Part of a small language model's weights: LayerNorm before each block, learned positions.
MLP neurons of a small language model. Each row is named by its layer, matrix (up: input weights) and neuron, and shows model dimensions 16-111. Each number is 500 + 25 x the weight over its row's rms, rounded and kept within 0 to 999. Numbers have three digits each.
A block is one neuron, or neurons of one layer that tend to fire together. After each block is what it responds to, as a language model described it from the Wikipedia text at the highest values.

L6.up69:486545566496477494520499491481516513499499538482491540541485473524463479551470490539496474473484461442480497511512500525506537524506511526512501478470518544498476562476505528505479485518475508474498511513507516497507534493499462487517444528511484517483485566474495505514539460488507524475
L6.up171:516484515470445490501488489499532505523524541521508463505516511461509512526525484520535510535491538473533451506524487518481527492513516488543480507506470477502521504458502518485481446499436478463487489509524553508509509477510492507506500529499522491473504510457492463495478512505480498501
L6.up530:509525496517470472485487493504501483507503493512534548540459471513481502484475526501462470478479490462519492498544481504502553497467528498525480494456495451497525528481572496493480467469504513498457493499484513519456527514504466512503471533534470505541469509491514512510511485473443499503
L6.up535:496472504501483564509489547454518511505509476511498442509505522500503483519528511490536488492515492476518507503549506434514512546488507505532496498506511531472487515476540538462478470497478529480497444513500474521445533568497486460511479464493456491462462522479502523505485500510493516490
L6.up620:483452510509453489509489508506517483490522535465519556522487532495524556523521510496474497511481481493529506515508492515484479491513525504542509497481472482503556569455532529502548462452526497508451469491478503487481521526488477495535451534526432478533502548513469545493523482493442491481
L6.up685:532507533518444491500509494523516508463479539489508522537502482525436526499483501508480493491483509500551495500520482518486518470530512532506495504496530482483522524464507506488471502482508478485441501518490541542480495498506426509489462544481515473523493495521522462483488495439445513526
L6.up699:473525555519452495454529513530499478520478493479520500555488501488482477514461500502488465513502509486528467469526499524491485455514503511592487519511505466477500513483519499511485484503508515538518460511496486483463523480521497533493476495511486468577467494446491463497526490484490531507
L6.up730:486514507514497488489478487546477499511475492529523498548479492509546513521496475500456459510464467512578491476495467504481556484491486555511491494479503457470499527499524516483475449504533505479503495461518527525489527499482488502483460509496524483529501503482494501503500524449453510491
Separator after table numbers. Column separators (|, /, ;) right after a number in sports-statistics tables and career listings, e.g. "28 7 |", "Kettering Town / 7 /", "Liga I; 30; 14;".

L6.up1:516499484512504468491561506540479524478486497486513518499508490454497513523504472514505486505502487519491490502499475503469495540508504516485501479532469478480507522468513485479468509449555491514491513466520536498500526508534503513476493495516493514532495574454476491507482529493525493504
L6.up51:470502493473488492510489530494549538482542497490496480504540489502480557541501466506517506538483482475472524513506513476448541480465489491505506522504507482506490538490518492510522492497512448520511468465511524497525496548537492491499461530521497499496493539502483550504503483478469505479
L6.up202:499476475500491523518509497514488469501501511489545491514522495465506502496498502507506530471474459452518502517502517489498523532468517482504436522472471524472496460517525526491490475431558494523478509525485539520470500525549482448508486483493510508488484554485535536528506503512480509492
L6.up269:533510479506494474499554487500480521488463500546509481557475522482492502487515429491492478505478476518519469470506486510484531471534528513502533491507502504460495529481519489465502491518547465534472515482485502473513534475533539513498491500536501544501501507435465551514470516508513507451
L6.up306:502548465494478509458511539475500547491503528523481502496523487500455497482471470521548488484496513459502488501470496501488518505487514509495511477525518479495516486488518502453537497509484535552533519474485537487490488457536541448490517508503517554482496519498488489517478510497490485505
L6.up318:503495511504500504493493494495498511489526521519493504511539454483524526542481496551590523549490466496472522507477529497516535475467508508493471495514500441512511528536513515456519495512500480491507492496525519494509494516488537446504465495506516515474510518501501500501498560543517491491
L6.up362:509527498484474517508511451501475477566486492487499499520474527463482498514546481511536506517467453502498491490502521458493537514470556472517538524491458477494491509458526515493458495493532476532457493483507506499487497517528505509502493523542522549504492506497481526495487462501502488473
L6.up572:474504522467496500495493467568489514546511536494492448500508484480477520502522460513492508552480493506503508548507501487502491466501521490535523488508487535493495498518515519497536513475501460488466512525502519496468521491512478489519449520551493496472512540476490523501538471554481511487
Opening time-phrase end. Year tokens closing a sentence-initial date phrase (In 1931, In October 2010, On July 11, 2016), plus opening connectives like However and Additionally.

L4.up57:470522475503496516517497492498479433515486564533519511520515475497507499527511485541512512556494484477520520466457481569493491490509504491520471498461431513486523498500485504475479511458535529483505525516476549458496508496523531522469490533497502540524503508496484479477478488539500462507
L4.up95:524543489525508490456500488513514476503539513481523512557491484496516508505507519529469524528476494488548488474435443494489545527516520500505485529508514474451524458494498519502474505515507514496512546539518499477512528476537482515473501517519507469545476535468511495509501478489528506454
L4.up299:496493507496439492464485511512490514519513554514475510501520491457528525528509483525517546520508459484491520467499458518475529482504508516458510494486513456492530492454512534441480497506540537492470545544471554509480483499487513505505501485484519552551507486519503496512474484485512485518
L4.up482:496519496492500484556499498545480506464474495551457475504516528470541445519476490515499486546474509458479514458506504516505579469458497492504451488494502488539494503500484510452487515523486476461516447445523473477531502492502478488442507508512501552558501517512498504497491515507492509492
L4.up566:507532516504457511536484497504485487581479536541486451504546542493478492488484463544500480473429479501517475527467523488483490480504513501560497514533504467475509499518492490478513500499539495484483499503496517507496496494542497451531513492501547503518457527505535513499479537536482484484
L4.up613:465490479493491487532508517520475459516505527505497526522492504509531542523500494523510497541497486486520508472509486547501513507509515489514433482498496506497512522480494482490466543488516498446535531521497515500491489470553492503494502502504514501536516502501490516494503493516520512470
L4.up658:497532461479496532516491536477501458548526503498453496503538496472509479560497506530533466545465458458502508519484514502498512464491519515502442548507468450514502463502522483489499493518507487519533528507471526504539501532516485457501514510497475511485520484504479535453518506500488490463
L4.up699:453533469479502510489502482489489478553520504504502473503530477462493537506515516556551479550506446475490506498505520502525494486454508503516506508475502474488488527480506518521485510496527537499509494511491511517463523507524512454488455520496488527504530507512478560519546489500517487494
End of introductory phrases. Final token of a sentence-opening adverbial, mostly a year-plus-comma in dates ("In April 2017,", "Since 2015,", "Additionally,"), rarely name-final words ("Japan") or "(1930)".

L7.up74:478527465500490509525503506504494513521495522502472485511558539458506503522508472511511513494484445516487501497462491505500553483512523520486451489520496490539511504466515497472465495539481446447512572511477535500511508488538459457503480485490489517506505533509484535472511507525501467517
Clause boundary before subject. The comma ending an introductory phrase right before the main subject, e.g. "After defusing a mutiny, Caesar"; also newlines after section headings.

L4.up5:532529482508520514508549513491509499500515534496531529520478514451485506466506500510513509500514486516478464495504509524508529462470486554533500468518478492460509542471514492468489468477493539518446482507446489531526507547495524488464467484514497517453464503512533543508483506492479487521
L4.up124:515469517504451546501510520495476531523472515478466475514534517513523513465479446495509508499484535445517457507502528509517521470450493535538509492510522500504500471529508510502480527509472493481477490515473481497485489486521484528496460490547531532502466521462478492509499531476480531526
L4.up220:495504531503519472459521479499544520483506517474551497544486478527514475527538471465485481539525547477525502469511475509471509457500500487506530477505446493511499523483536523487485467482512508519507454513489490525489530518466456502473443536530504475517492532482524459482515489472479519519
L4.up340:447511537497486530474487508501506507520508454515487491517514498519497568515535479532540506505475506478513474484532535458513494493516529498560499497496515459475498493465515514512522474478525510518440463518526492483487491470475500503482476508491502501511487511506483502522466540565439507509
L4.up347:471503541531485459465506530502484497477501514476519525563498500529496533444529483470472501485488508483547488520522504511510529518471519540491465468499489487483499528477506492494457484490517516481455465473478472486472541535507523466493456492488521535498451496486481499487506517479467500496
L4.up471:524474546517462493509486567456507494489511514482513489544504529486480517472524456489513505496519474481511530487523509530516482437508510515502489515521523502454525494468527482517477480497487515466510532531503524505506487506496511475443495504485470487468492457512514454543556513516464528472
L4.up632:461495536516487495475510502533523497489530485484525546533478556474514470484520490475455476531488517463497501463497517520471500494484477486528530461516526428496516545461520483471486464496529502516524429482485452497438541521503487526462471545501525461520498537497526487508513551502506494507
L4.up634:458475563515431494491515482514510486492507553472513492532493497509532472507510484541465463510496490475495530546549518456486491497515493525510531519502469526466487486496502528472484460503452485528475490486498492487508480509525495489518479541534473504490463522454476503463556487478532512509
Table cell placeholders. Dash placeholder cells and numeric values inside pipe- or semicolon-delimited statistics tables, such as career stats, census rows, election results and sports scores; also units like km and medal or place words.